Part of a small language model's weights: RMSNorm before each block.
MLP neurons of a small language model. Each row is named by its layer, matrix (gate and up: input weights) and neuron, and shows model dimensions 16-207. Each number is 128 + 32 x the weight over its row's rms, rounded and kept within 0 to 255. Numbers have three digits each. A neuron's up and down rows have the sign that makes its largest values positive.
Before each neuron's rows, "fires in" lists the words (lower case) most often at its 100 highest values on Wikipedia text that the model never trained on. A number after a token or word is its count.

fires in: "1" 25, "year" 14, "cup" 12, "apps" 6, "todorchev" 4, "july" 4
L7.gate332:155183084125135130129074149101136096168132090132105130091120119105140091147125079105130110143126057161127163159170135143180079121165185104185094132107088143154130154125115072086159132191122072085093131132135140185152191104175125113111151097152136100118145137057143134137185109163094104193098090142056173105162136167129166096139149123134142135148143141100154137083128132090112170136154078142097124120082130124135158087173206131167098153162108105117096138114147140158151035103125133169162139154157132112120121171090051135163090137170112094144088173111064136075122127134092176127
L7.up332:113181087094134145128092124078098095152147083173088179104095116080112122113131120148125089137102078139140136139127121126185066108150137086167086131090134129098100130106166066097158142156091134114024094098136102149127137097154116069115147124114158108108181122079135120143154098136095036189091140139097158064101138144140211159146168134134079108118157177138143148046130166171102170134147098114103117189113149133141129110208223148123118131150117181107104186137129164187131026131128106135148110146155164114126137096133087105080138120127153082136049159130088152080116105125095148141

fires in: "be" 50, "best" 6, "beyond" 4
L5.gate230:095144111159129137168130154097085172130131142133159142120150127132087111121188117138148113105148154097135138076111151111054163069091140141050153112126064133119171121125090183095131190150115088120164097185067120118134133149152126181082153140150125131111098098176132155109156076145123107122123104129178085097128185127102161093142129099151151128093082119133161139179122171092156119068182161125095126159159109123158160116154120096084111097100212084126065108116137124083128143132119116160053129145116118086172133134208137140129116085084150141120108061115207160203114152160155159077
L5.up230:233147172096135160140194159137155103121143143182128086094136188105143141127151123126106145102118143157139104104163160115150100112129135112127105117094105092105139125102156098131108110160096142111125137130080104112132119176129137136175156145133081104180107123130158162158076113125141149117095075119160043133225129144121121155184100128063124193144138090130111115154100115035123131104152142134088220194123122110098122104090139133152090089116156124220134110135117134143109116131074129137127097138069120088081178146129137102170069153101131117135082130135158139132076133097104119089

fires in: "he" 52, "state" 26
L2.gate316:130095187143121133133132101086117105124143117159148095165184165165156133137143126130144096150085088093062145160163107187162124163162102124063124103086059102113125078141112115131159123122114101129150094046178063102141111198115138098092109108115134157168204112193156110152130118135114159181110135140140113164070117065112055091095125076123157117114095153134151121105138099193105162177110120147134086131151201194105155173145132157138149120143104120169145128189090120156117092120138141212139166076152142068124092129146121157185170122158155183081162128145107120147123123156101103110
L2.up316:103166119081139127144142131127127058073110114110170105150159166139180126208145104154145103157148128117157078150191160163086134176127146092130084096135124133136238089106139161123130062109109135160146143164148163128186129147138078077112138134143135120161116086120087108114118121169136132118094096144113171165125134140117098149133179117094030171104124139204121114151141095137137113086081119125119125141088136149138131128127081183094115089192104141186141141099093101135104091131065097165123133149102105098109104140189124147101113139120146107036146136197127119128141064118106131125

fires in: "was" 41, "were" 8, "ended" 6, "had" 5, "acquisition" 4, "hp" 4
L13.gate209:181142140154142152161160125126074148146118137143169146184174201137122115105168054172144120130163139145103129160164088121131094117128173165146073114130123119146142098197115109128145128145117142127145106147065086217125177160136113150194109142102163131219144114161074175092204109095142164131125111111152107140080138135154153070157148133098087174093078124132185125129111178065199111094128142099100131104126148098157196153128187119137122154143124110084155062155179195129110129138136094128117154119119118141081074107072140078099080138095144094101162160136156160090085120105159076139
L13.up209:082138118103137197136140078151081156154170099100147174146128106116116068090176100065160096159085044119102124154116159077130123164088128116130136112157134109161150132102102159075124153128052156129085110150089110151139161190188127149186115063114130121140172129138058095142157150080114089173072132066157157119137160115151209078105124119108118134088074094121158176084172160174122117136073137106075166179192192133067139114096129137131143133177116107140118124147136123111109114128169062119092132152113161167085137158120128164139102068111147078104127147088094138058131153122124142128

fires in: "united" 15, "of" 14, "for" 8, "and" 7, "human" 5, "native" 5
L19.gate462:147128135103097095124115188137110105171126086107152108136156140154041114150191174145112113085133150143094098140150130148102144157091202122119132128191110155091109095174160108166148135167160102159158108172128122112099099146169084160103124090120201144122090160117069119103193143115161150131171118124154127137144132185162106117162130154081145131124062119093151058103107154140148118144085177119140081107138095112120157120188126095127108116088152071100158087126119159053102101102128188115130112103116134103106102099112108079176174172109080189145110082178122182161077144074081132147
L19.up462:136088156143163135106083136100129078172126145093106143105122137141097161136123147142158110098122163159095077085102093138101126077174141097090134136149140151007151091160130081138178214175131108194121151136157078065127108150130085092126149098140162160150129112110115115153111085136135123088119122142143133151151149175141123124160115124120132123117123138201101109135076100154092110117168130144139090109136109197120143177107077131099102097136130097111171136124090133117135096143113197099104096131099146085151139105119161116109199156131066092104114103135153162179092144070154073115

fires in: "a" 78
L19.gate210:140133105126137122101108162130142143125054105118177104114150164122133116166087100145160100158161147150097157183141162136119113177126134120110039082155123174142141099165113064150082083147123091195102160187138149142181101081126123156176078160204129121107084166158104120068159154142124115163161098169182147120142076143112158087162124107102138088125107089122122117171130123115153141105130167100070160171119105055143057173116134102220181109118113134171110109106182156173133162107125103109056107132106089190064122116119170090153113154103103103170081077122105129145114116065168107136
L19.up210:141127135144125154086108166090127055122133145140109176170175048151079134056131134170139139140100089172128107103141130145120116131092114144098098134112053148121140127046142053142169169113108107118137099166118165091120159125148160120132056151152093076191131095142155072151117157142176157067137160114140137190139149103108139119146065101137089116159106164128081107151116085163189089117066143129097106104194147177155066169144146056148121087079137070116164162155125088159145158131067094135131144118114053072132072142140093139152082121107089154117145111090110109144114101115122106171

fires in: "be" 50, "best" 6, "becoming" 5, "beyond" 4
L5.gate297:095128115112139145218086143072077144124131124059141109161175149136145097123157120133124056081130166142114141116130113100125169134140175115148147171079095149124140099142085123142168150117073173126146099223062153170133111091093093113141133086146153118132128137181153145135152114108121097126174085080188077153104181118158169124150111097120178204202108155184112124109129166110079145088143158140080094134141094094128115144120135096108122132119191121045083090053134110127127118097087118169120082117112074084104146201148165169118103135147134143107183063109187139144138201158154103095
L5.up297:208162192101122169108193095214125135168175103128157095138114142069098126158154149107117168140138122128156175161124168086126094096108107200153157017107107136119129172140156124102134050136125116184148093101148120151121140207197112187155127146077093098177171124129102190128133105140099168155114115136079085104162106139132116182142120155078100081138160099122111115170122160091161168137182099106150140117148101132115105116092117109145140128129118182137129090185134152163132174116140148158152172173177121153119108070082115089105133150060123086113122151137098131136099113150123118118

fires in: "he" 59, "she" 5, "his" 4
L12.gate69:163219126122109149128165158179140119148098132155181046167128105097133143157117067143162138114112061148133153125112104174106137197121138131134086082184143077138131201107144115134108088172178130140126130106162115181123156115102165146123104104118096102167128114150146107068128092086050161164166067080139127089113124155219119152111169083091137129140165081141132079184101118120111120168099138101132081143112115103107150110141211104116218146081060162132110133123138128126141081168133108187106098138151127143052139201103121093101124167157117171170140127132130095094141102099116124114
L12.up69:129131194127145175105103098153116172138121107131136092110127087123143179177104174114133126106088108132104120164153146159164168101077088106145122120190142090123145103087107103173127209111109132128120119123085077156105064146152168121184192163156134151076149128170154137127090109158164210146128101169106115114150150132112110154121102134138135101088075100081124162205132126177102146197146086104067120132139140122078141125111110160130078137052131129149134113141098157045147184130137081144151139158114113152102121110146067045140133179076097117159093131172142115111094116061111078081

fires in: "her" 52, "she" 17, "it" 5, "college" 5, "shelter" 4
L5.gate334:107157116128174130120100126182074171137118107151172115149134176094151097122131082162156153122157056127120164099154095141109222155129165139122118132174092127187125157120103105125119127129099141160135102080156099189148192151104174063171113129160145117168054141051136196107149136152159101119138124123147101089174129133149133135151085126098138107143096139075136156193124121119144134183142195077124159145097132052103136197112080053163158160117104102167094104086123075095183173135092159153166178123103146117120068179110056142147180147074134181145174092160137149153166135140099090089
L5.up334:069146106138150129056099111147093143144131128092164094096109151148162090159156121149132124167127066104125131094155075104163180161121106116201077133190145078163187142082109167117109162148123143160081085052198067173172070152093161103188129106152156099091123154117113139124137131166171111138148113102131104081125132112116096144197141101074178090103105116073131168113152134178138146200169130085075109174126168146041191158082092115172114156123098079127150129101104065150128126126139094089169144117113091126144091182109113145135168178118169166109157105130123085157142155170143129125

fires in: "his" 63, "that" 5
L13.gate313:176167156111141140141142078189123092134187119131098143125090155148107144209068103156131072130158177074114123117100107108157135075078091117173173113076177133101155138098105138082084123122160140138177115115101107190088078129170158165151125144142207171181140119119129159099136042087191076137139114112091164133148108116163071147147164144150133066165099107129136149119134105105163089135088110098146164104107102127125174092135124168182070178150144099130184135104155149129073127103184140144140124136169063140066099104176097117150088170125156114101102177118141118093104187159090142150
L13.up313:108150104116067157120099102078098185089120132146132108155129138131110114184130193135101119186176163102124150128201130192073128067127126123134127139091144187131045137152151133206135123115144117114110082117099134184152164119136136133095110056146110113124131091097180119102162071098122104183110129105142079211175136168185097150139138111112141085189075183101135065111094178081150146112081105137179106138154169124115135142061155121106105153107157124078138182070145117116110111159118132110120135137129095088094129121111147175128090113137102085088126100155151075177148168163126109090

fires in: "and" 97
L12.gate56:140145106117106157153134147180070131104123104099095089098154149120186126183155185104102108139093161135171141099107194142135183112098134097111125082144134180113129120047047169124059098126096104182150163163102147141110173181088169079152136104170126128107095149184133075115109134098120156149168073157124109123118145180116160161138087099121124131122152142125139129088150117183139058174106145144110114114165090176071096090135117150139078145138125131112142127104212074130199087115073137168137128102125120094119041119177178163072144117126166133122121163158147181144162146097078170122
L12.up56:154124131128137169153058162099171200106185104148193139144147172097133082130156162081099097147104179108159190088118095127136118142184107131128106134151110154190111132130056120176123083114109116153163151102119078127167148165104069138159145052126133117157098104106178094099156132114159087124118111103165131120150094157116121108112120133158140148109095104096163078138025138106178100136129109135166128105141133105193150144097133135113163158124152176135130120152110177149106103123074133123174141127115155094134135121093122159095161094150132142154202160127138140120212145164047092164

fires in: "was" 44, "is" 22, "were" 16, "are" 7
L10.gate81:084135134081141049183168110113160143123137104086152126128194123119176125148161093165182113118106154169129122102168185128137156115042131134089157097154111101133134143145102116084116190120108100179124150129118148149058121161082150177113179105094142122155097128116171138057146099166064172170163104102155175140090138158122161100104110169098212105113141106098137125177160133128179124135132158078071085158137152110147109148155107092141185136085122059110116067149194117135136137062071095169074134116100157118113104179143107150150097091077088138161110107165190177123116160105135153106
L10.up81:103076133095156104145135037077133131103163144032156120131153080120144141112144143189178077163137143130166153081137129116076127127103134091072158101136121146106170138126120089083093127147152124106096122185108143082131099106068124191084104088087123163109122095168179143109157118101107138228121138123180160123143131121120227113107142122147188058088167171134152116118140124144199102130108084085056151161174164147137094124132123111116123113092150099100093105110109167075138128133106094126121136108079167119103117107122089097158146124089098161168122155152176166144187101140090181123

fires in: "and" 65, "one" 7, "emanuel" 5, "management" 4
L12.gate503:161144129186159176136117146115069119125131098185166155153129139178132125130162164093102124144107131156161172112146146121148092092097109102122152130140135092167115099098128125084080109101157094169127122108116142135145172146106104121110091138129119122161175090112182170164141108084095129070147084126115102171114179125108095192134106144140153121133126128139068075125081105119152090083102137048184076085125096134131135119096126102171174117122150132051144056080126115157128125154126136216145131094119150090092113149094119162115117134170096076102112099143144139140135152151095139101
L12.up503:099155088133097148126132100152162155130140149108163154101148080159151179168186155141144153158108141138085134151125160114174157088043104116120135106127143140071169122107085107119129107159110130152188119114144156199130180219167109130065112157171174095108097138152090139116155141125157123105106119091165103124100108132094162147112159129141138165149114105150131164113106140112160105118102118135143077087124151098172098071103130160147075149069097134123148162079114107116207142111102150130177082129134164116090111171111074142069163167149128112204065082163120182136110112130109145121

fires in: "year" 27, "fighting" 7, "today" 6, "day" 6, "fight" 5, "weeks" 5
L8.gate496:156165113128110154155188156094124164132096121140114063125137179136146080141119110106155108025116095131139139160141142109157124108105099145181200128157089155075149145129123088182161111101054110133161158126193143197123125215166140170153122090120161065108164177203132100080155098127060120095198091089109111113137144131123088137094123158156129144089160113138074126144072140136112137128152144143102119117131056169097105173173111105154164144115146123153120135135108124187183163098134136101134097089084122067126108165121148118126097173124116085155122094117144125124134123078152120156
L8.up496:136154169136116148117119132086120182097093118125090102069113126133145137115142153060149178104147085084138094106132106090161150128173120092202157181154116148058182149090138121184132140060062090134115142101206082156171120223152142176145156109103140124126107113170116126126082097142081108069115099143101072106137123069109138142101151131173129112123110148134123155161124145195124166104155138142144118115175092144117144113122102111132164089124136065168139148168062128111157156084125111127102122087080110081103123109160124144103093161180164072178146100120108141161153094149124149171

fires in: "he" 75, "she" 6, "heart" 5
L7.gate236:104162115169129123109061117166110147095112177073155159165116152091113126120225114155158163173134147133111160114105138131116159131079101154173175107174184143138193151061139125164161135180111169171159146187121153148131092158123084170133132124135146158074078118175112183116166101120145112144139122088162112114115154146170184127147166146154205139185101080119120152182153135108105105167148129123148095141147079116106130076119137135144149142089106143124089122159167070165149097177145135137110172176148082164132105155125125161110189111078158103156201125078179123108130129152143120093
L7.up236:126189111177114153146098111150135105092152175074177166175123152094165105134183124138146143153167127142107165094118112170131150140062132168132141119177165113184138143088113140095180141161103154186156126194108140191129123178097124153125152092142125118108058119160152193101172107114118136138126072044144114113120180138183159137153134138144165122104128109095151172198153127074083120126177099149098106128144096103106101088130125146142196142091142148153106136151166088173189078180155142158120123151139074137129098158116128188162148096089160123114172135068139138125114141116135087081

fires in: "16" 19, "20" 15, "22" 14, "26" 10, "18" 8, "17" 7
L7.gate306:120172116050210162116140123152113101227132116131186072158097205103124131129097103129110118060092094158106144080142114161168145196134123114180093091149098152114117141130122173087153154088099146123190154112088138137113201158182072089164145115149153114169121177096146112066210157167098136134201132120131158135148154137128128183186152147106120130129158105149129138114076145067109100114122119138103087110093080078158091109178170107102163109061147174133171107148111116104143088128088116130147123139093126137119090158131163127126153164125150124177110165153126134123115189118115163117
L7.up306:118167100108161211125094162081110102180121175136155097107089127106122173074129133124127145123084108121163110063185097159105112153166120092155078102147089149111131124108124124110190070106121112123122180070086142133150139080157107106098119107070147152143140169153138130122123092159109157155095172154115169165168155082089227153110170147118123163102146145149149142105132077105122132107143142164120088112116115063193139116147154135106097103117094180124136168103065176125190075111145114152084100174107097134156106104144108173129189164134129123166151174086179165089111132192100182112

fires in: "in" 39, "within" 16, "ind" 7, "inch" 5
L11.gate400:101126107084087155110188105155089095101164099083147173171156099092119135105145141166170209114126158107128148156134110092101141099100128100083093078093111073180107094123104218146111181124088082134143099131099148152108094136119095150153120133183132060171092169092091127159159128110108099151137138101133147109095134211176105149129114162161117140157143131131101122064100225083132162121132178145076147136081103103094095135113190105144145129081182165112191143166114138135144093128046124211102109102129148183125131149129120105102079099146148085114073154161187127186107132089176110109
L11.up400:123105108090152121158102113174134199090110150180090143126125090136170163140158173189167152117095140094148098090146145138142150144119136140121154156162110114100076201139133154125118112075167024141093091156133117136086162171135186117107174145154057150177113130100156149153143091141155096185094152098150121139111156131124141090121131142194112112144109097098053142114129128124122075149171113135131187159103158063142129096109107113132129157138195083201145102133093140031130086124124127140167167108137159139100122080112112155126095070168157064106132152176127126088137168053132107069

fires in: "her" 65, "his" 21, "she" 5
L7.gate392:075175111157077104124072148107110111084120134097124123144142113131138087169081079155131117121119104154116166114155144113089142149067136089071125100203131155144112124126135101117125143159087151165092169101143106122136087100116217154099167190108185190099093096135139159139098091133091113181136078084112189137111132196116091131099137159053157066076125106134132117175164163168140118184055128096094102109090084133121105154131171113115138135081120104121145168084174098126151154178142114087117095127112117158170122133093127148114208111095160149197154132110160087133166114181139110110
L7.up392:176154173132167110107154145174105126124166156110196092183071126155148139160152105116145180086119119109072124184111161182125125154154120125139144097141106105157144090134094161043135077200099148168093149134182121171182127155133152180163116185151124129103062162135122089103174157173151122164204120121117166123119074163111110153109110158108142110105122079149133135172146131111130123130074107090104118112153095083071155171115147171155102125063121101165144134097176092115124115208130090094140147138141107097112094134073136140157132135047170157098152146058119134124162159110127125085

fires in: "not" 21, "life" 13, "or" 11, "all" 10, "x" 4
L5.gate231:116131163062117073140105111108133156175201047151211073106131184167100143162124084144144148099100100141106118116103103138089136162126148168118099143114142120197056097133052135116094130133133131180135124120118144100113153122190184110119136091141188144116143165111127128105169167153136161191139100092166129191093153134111153146193048178055162161107119159077112147129124135098094134182094139092097113162108105085059137132170141126175130147177146123116156094074143117116145093124111134161114129109086152105107170114137137152125143099078110120096195138164159155148174123165135122120
L5.up231:110114149115099068069129105074152139120206053141200105085138123119108101113159183164137135150122109123173080071110111151157082151166094136130075136101172088170109096108060116106087132087145105172088120091108081082150119115157173139109177092150135177106116134118143165158122111122159153158110140091180157166100150055099165136202088098079142128081102146094100143069156103161112148168097094075111127192144163100098203106106130137189105107176168149124145137099123134132105101112135147142134070133112158114155150068152099179117160150086131077100164146144149113132198088170128106125

fires in: "time" 28, "round" 19, "out" 10, "background" 8, "times" 7, "year" 7
L7.gate108:179175119114141106096119125082061126169128151133166138146127137101083111126099103176138190095129089165132182146149136121107109098119213137097115122113105132151110112188092142117119127144056193171104080137121133142114182167183151162119167084126147111076141174175105063118082091139116080126173046094115149089141172144145154069164155176093179102201095095054149124163103146118170107140087148147081103125103070155144081121174164096112126143114150064145119114068102094130156157133069132127085150088092106119127104184126149118139128073103112160163083158112093183123093135138129167166
L7.up108:129113087159152142086133164066080097099101168169124178148113123085081137111138147132108152152113099109150124122114122096171070058122139084118153122129146145143155121135111130165099154165104160168094171088122139061128118141158131204112151110067107122071154093188107094155113102106144083104115083167137150086138172121143145049102181181141170131145082123125153132121120129196134123161128150141107082175127103246190142154164125179046108148133098081115174158147125124153102147148129142092128126070106141112120152174135109150106146080093136166158067142085086115125101086127162206183

fires in: "had" 45, "he" 28, "has" 7, "having" 5
L7.gate325:050186108130181126071064109123092173107062144073123144119191131169193128171147116188148108176147093124187141151204179157171122116114135121146128099115132184174153122153159130107104124109155127144110131115139103142100127127100128149152152090150168124089094120147097201145164191186090145131158145088078173096081133164153125117125162143107140113144096118089134175139174102122141055142117169077113128128119122204153088151137088121133172114151068108148081154168109101118132092143191166134042154101186132138161120172125089122126078139124173115202159154136139173118103098076183133105
L7.up325:136133149091166153091095092134116152123126157079101127118130148114143120144153166158173095141163062183147122147163220147163147130128136124146186120131152157194095135163129111088138089114144172122096134111120107100119095142063098157210144122112102102127101062171126163127194184120093156136164137123077106061099141148174107146181117130144183099141134080119146137114195119129147117187077146044151181118099136197100103115114109193172179125089050100148133113133133094133095100131145135129140140087160117160119156151120076109144082161109170081109135155157092127154102135085123088143

fires in: "20" 23, "21" 19, "22" 7, "13" 5, "23" 4
L8.gate333:091175096073138180206152150148160140137153105156156113126130189088150093137095093145164130090145095102145167173166103177126158080106109140141077095097113114173143172113102135136182215113155121099166149131066170179177108167138194125160154082146126104132149091101117112099179104116066110184114103130068179149142169138157160159140143146081068162087151066131110185144080153093112142152149139163148100084135077129151124171169143073100155087068125130124124052135128112130148079096153120120132158152114125191150053155131147143104171116109084146171121146168144126121119161113151169121
L8.up333:094116178117168105146104090118143095113108158100119111108076153126105135107107117084128130102133104117139123114203101152140128123137111095123115108093060065155155126062119126157161162082133086055179214078111119147191107194164108124104126115079190118121154113100136147087163105093068168154106104136072180124120125114137177124138094194169136165112154075080103152119112130122103141154230174124115052095147150135088144208142067163095061135145098130107150137114107131074141128095134165133118148169093084214106136129181139150127178131138104118157153165125131110129117155120149181148

fires in: "born" 37, "had" 11, "name" 10, "produced" 6, "osborne" 4, "productions" 4
L2.gate492:177165154108164119056080129153154127071048137170108177134102131113131113141150131123138102164064105140102117137105175111127153087120114103164135162119183125122126086140083142143124135152126087159144102168124133099069038152105119112121141057132123160113176158163109141161067113158097117088143112106110111089166172090095161098123142201104137119135132086161150155119131092117148134123120154112086138146122140175138110143140132059171127144132067131141164165121135104104059132125096090137132071117142113130121084117125054169136120131183125124197153125163133153169105138128102178194
L2.up492:142129146125098152123095148179102084165083096149120131209119162119152128151193165105141107080065131173127123112122061113113174131096130112150134145120044061147086116147123162138139108169124083127090120172101143107125067148126160059129141101147162169115168182166140190106159123169071096108164092076101173157164167100129125091081092167101114144152142119129169142094100066130107085132104098098122096171110098150082145139103166036175107151095133075107156161087145183107114109168068105088167090078101130106115134122097123125162116127173131142190084157142143151128100120123100138120

fires in: "with" 85, "within" 10
L2.gate259:178132112136109123127133159101113124104147121097121110110053188160117145132142100150145073127115123131126131059080078056111091091090118112120075120147098150131091059124078101119127111141093063127146157128105123098131103156115083070128132117137125156099159136144101094108079169154127105149092117147149101142134175142091107179092102137248092122104153133137131187054115158089140105146113080104089057080098094121133163103157155053067193179116157121137165160198056130143123099144115109188104157146176101149132134158105086130139166084142139126148065100149127138101135132093121138137
L2.up259:096129112126144117167139114188142154101103182111088091098141125162146124086137143124131123104155148089159115094132095145066117119138140134070124118148158183061103130070099097081125124102100133141099034139090073133102057124136091157091075092090142119145183094102127118124087122057090134068179115177130125082111133124098162183161125115110153142148095132122083135108109145142076085140128096105142117135088107147162110085123144070095127182168166160108168136126143164112103174194092103144105165161117093117133058147081150139163120099101105099148124068093151172079075152136113157097

fires in: "his" 40, "madaket" 6, "speak" 5, "peak" 4, "stakes" 4, "adelakun" 4
L2.gate136:102129089090068149157148161148178100118183143132142125096155176111129115053096158100097139125115113115182107128188039085163102143143124139157123092168155110178129150107119150195125141096098103149145144113135188134097153084096111157122149099183091103091057153151113120195190105133122157171118116168140134112121161145157186120130068134125192173106122069135137088108115092103158150083097139074137118109064064134179187176124104083090149173136124116125151128156167181067129140170141072120151183111092073094161118131121163129126114175106167132176113166177123083181123125158111164084
L2.up136:158123139119124149125107123242110128017099138119121170151141092174135141109125089068145077101087087102177163173148124075114151137094124126121168128143132096126160090139093166133079149177148084081181139075200131115114134137127137093126085112130092110126108111137138163197164118204068164088112116088096120129069141154138110066161097134061114093121099155109123190158144122128143200040138088079150155061211100142188122131117110168086115098083145111147165152093135112122132119154118115146122103130128104081099147120111146083114096122145133135095116165132145110136117128131121157120

fires in: "married" 13, "jpn" 13, "album" 11, "jgp" 7, "she" 7, "jg" 5
L8.gate359:196133113169135143082101192179125095104124119168128124073120102110183138086056105173135109131139100165090188100174162168094136147103116098165118129197140138141073133070144125093143096143116118127127115214056134146131179128129057112142086149097111139103055160143107174100149122139046124107146124078112056082172100121200117138103087155136171117140102121173139119240108125119156151119118064120163114153142107101154126137123126095100165124093140113147088112108143081138146078093134122181116118107120162183133102163067118152108110142118154135149152090094081143132097125149119150133
L8.up359:166084113175156121059121179158115132040114138152107149112143088107128179074133119148147125101187128144111149064124146126101118141118144064167080147179131139130130124103092157122172144107114134130146123155085080089142053154150098115163141151100161162093071167185151156112169082090097129116130153125139091153131130120161108111087107135123125089157104118181129150178164145181158137110150079134160145159193158135154198143118124123066109104135146015102093124167119060138134127133151126094104134104147136199141148127075158119112105144094089108121154081169140136111126094167144183118

fires in: "time" 23, "year" 17, "country" 14, "medal" 8, "weeks" 5
L7.gate136:123192131170140045166139096109126106071114117157100117097135120144111055118126094172142124098091112082133103137146126084120130124107149143110165118136139130180129130155098117117162113132135092138150144145106183096082177148103117150112095069125129092115082134159093128141204140083096173147090076082134144103095100137155139126151175151099081195161096082170137128105147121126137155110096157119127178136129150171106112115183092182141213178161112131139144085058136104131171056203113091138134181120097148076108157185123217144174106153131119170078043123113060109123095149134161172143
L7.up136:086190123161118071112127106105121149051171173118075139138141133130105102109128093174092132150091108071181096128173101074118066071150113128135142156131165101154151129135103196125139133126149105058138181140153188093088128186117150164092139083099150157098129085193112066175172130109114179143070085117138166114093102079084149093118226163096116149114104110172113145087143114140155171102135148127123178154162133197107128142187112193100148165152129147151095171125091076149155097206134145126138153115130166104127173166112168154122118125126127155111101117107083117134134112119165160173

fires in: "her" 65, "his" 12, "heritage" 4
L5.gate435:098137136160151153108088177112078133131112123130209096138124092130096106168121127149101102081195123127104137103117083154132119135098123105123074103136049123122169130111093105066145131146120134131117211128104079178121074104146169149167157177142142120083128143096174192150071120197040135138154057087125169176137108191138095124115200194190168081183135165126130112161120155139139145127111117091122154107098087114106116172129087136063110143115124141157095109068140074152125167135145097126089125161090089128148090165161136157173162127136148173107129118093113123102092111126115074109
L5.up435:151139148172145107160127164096115096159117117133174066167085120091078121146134127115075115101176111092103122167108075170158112175087164124113137110106073116141152076134057116158171187124117181169117149102100114181136068141195107185154156134156095146150081135103184122115122170152097167156189102134151126191071126228150116169111140123083157057142150160137117074171078165121130137137079104103137140128061131087035125164124099140058109146061145116117140085088107114152135157133128093108090142157093131124094124144162159131182151099139125133113152114096140071168132143108108082148

fires in: "or" 39, "and" 31, "philippe" 4
L14.gate56:117192135163193161134086080140130167142160067133150160052204153175099148106126121140111131116152099108121185148168161089080136149118102135137170130134124117136104108102072097148131092119174119109152169109097157177144114096197140123138181119080196138171128181171120080125205108081054140116155155131127079162107073172114115125082107166073135149162071134097132066158045132144176126165137104139104122151108109086112106128191148109191108147134161114121167093137115138070145082176098164162148107111157154066080146088169121161100157139149124155124124182127082171164157098140164173088
L14.up56:165127130114116096096111100091129151148129121105198127140156183090101134131147202122102132168140164110139152104168141138072114123167126137185116128151136103179165046186117120114117171115114023166145071120139094205106148157161080079177139076156091184211081143131163125134118114131211119109136119094094156178111155132114155127098094101182115103187095110167099160074082138116173146139118099083130101114092149150076083137097114148157098125137180176115129114144074075146107156159080141178106124138101135128161122164138074168057138155106122138120096081107158166154131146089136101120

fires in: "had" 66, "medal" 8, "daughter" 4
L2.gate285:112108128112143121175126189113144078100132163114109121134149127105137108093149108111133151143110128108140183144154103127146112105134130116114087154133179126175123101099122145098110119118142170092191095138151139115046092097127146098093125124113117142098127166095098156052088093102162114126133164184140142168097097102026165138139117168102067145053085083140083128165134135122092150170138159116053157116111099153107175111086107180198136088097100075086095202085099169156138106149126127111138167116141123148107143128121144141136076116196137162209093105166108124143125115105102129138
L2.up285:106142163083073164133138155129054116143140108096121105120122118145173116132177151109057101166141138169149168120136093133178167141145127126076120160067154141155156145105176151152149147117132104169117107083141043110160097114110209036176092114194143135099165098119129085162154143139173084111140080152092110075135121111159106050173113081129139163123107103120152145174112162107194163141053099107139121120134166107163116164100113130119100130167075124129089138154127150134096135111102165081119133085125139206118128106130148156075121086108050165139125121136133125139095177119109119147

fires in: "was" 28, "were" 18, "is" 13, "they" 7, "squadron" 5, "other" 4
L16.gate334:159166129128137091158139131198116170115104094186113053159151199126157110146162107144138103108152174152091182118162126092108200137093134156136147115147150114099176172115092116056117077115088134102130167122141143129152141122106120220129125116089168047145142134091122121130106121076102090209091142115139099090157102123070149077160120136170140153117099096077126121160128123137145126115150103083126155069144093066094109128134134159112198175153104109133133136109166129126103098126136112118138121166103121119105095098102173087122172204083035159116135078122084123172116132149157154110
L16.up334:164094102126123122111085094084155129080146166114149138142122100093133130151200104146181078136114088144151125178048166072122156123146162163129149113110199184129170089068133078145131168150096160115143136151139130153120138123097100115149108113169073088112173172152097143149104100077080155150109129112132141121162134174188186095141087134111121110147119117107183107155057101126131069154137102130133117198192155142160134113101143099187125109159147167093131099078099139093094105140044108154148141099149196084075173091099111093120177098126130087119172113153153150161164168161174116122

fires in: "after" 32, "he" 13, "this" 9, "physical" 4
L7.gate95:146114122114140150138126191091140183105147144103101034149086152105196124146149129126207149088075078120064135120151108139112160118090107114134072136154092124158163088090143080219127185048149143130189142163134095150162113190188126093148109162122162151141182120144125101079171122161123133137106151128130127175134170108088123184164124134161162120043121114142103157094148109194135104192133136092125095105148132120101129118099041177096130124072085130147167125162132148155130075142149166123141131156107139178134159116094132104146162118120111120150153123133138162104070114175089104144
L7.up95:112174132140124174110119160110104151147095153135127085079115155082187096138174099120176132133071077092101122146092081103143181140095156153117092073149171141176158108125174097159162241086084182153172113148164126121078141125205111130147106131152115153101088120123093142107158099110099148159137107143142155087181118038064128148103122106134190097050144128182100171133125048152092113193129120095092153078150127115152105091136046125173117146086111157137154172172080145117180111165145086140132143145107097168193130164101130120129125155128186117133164092103104137128079157112095122153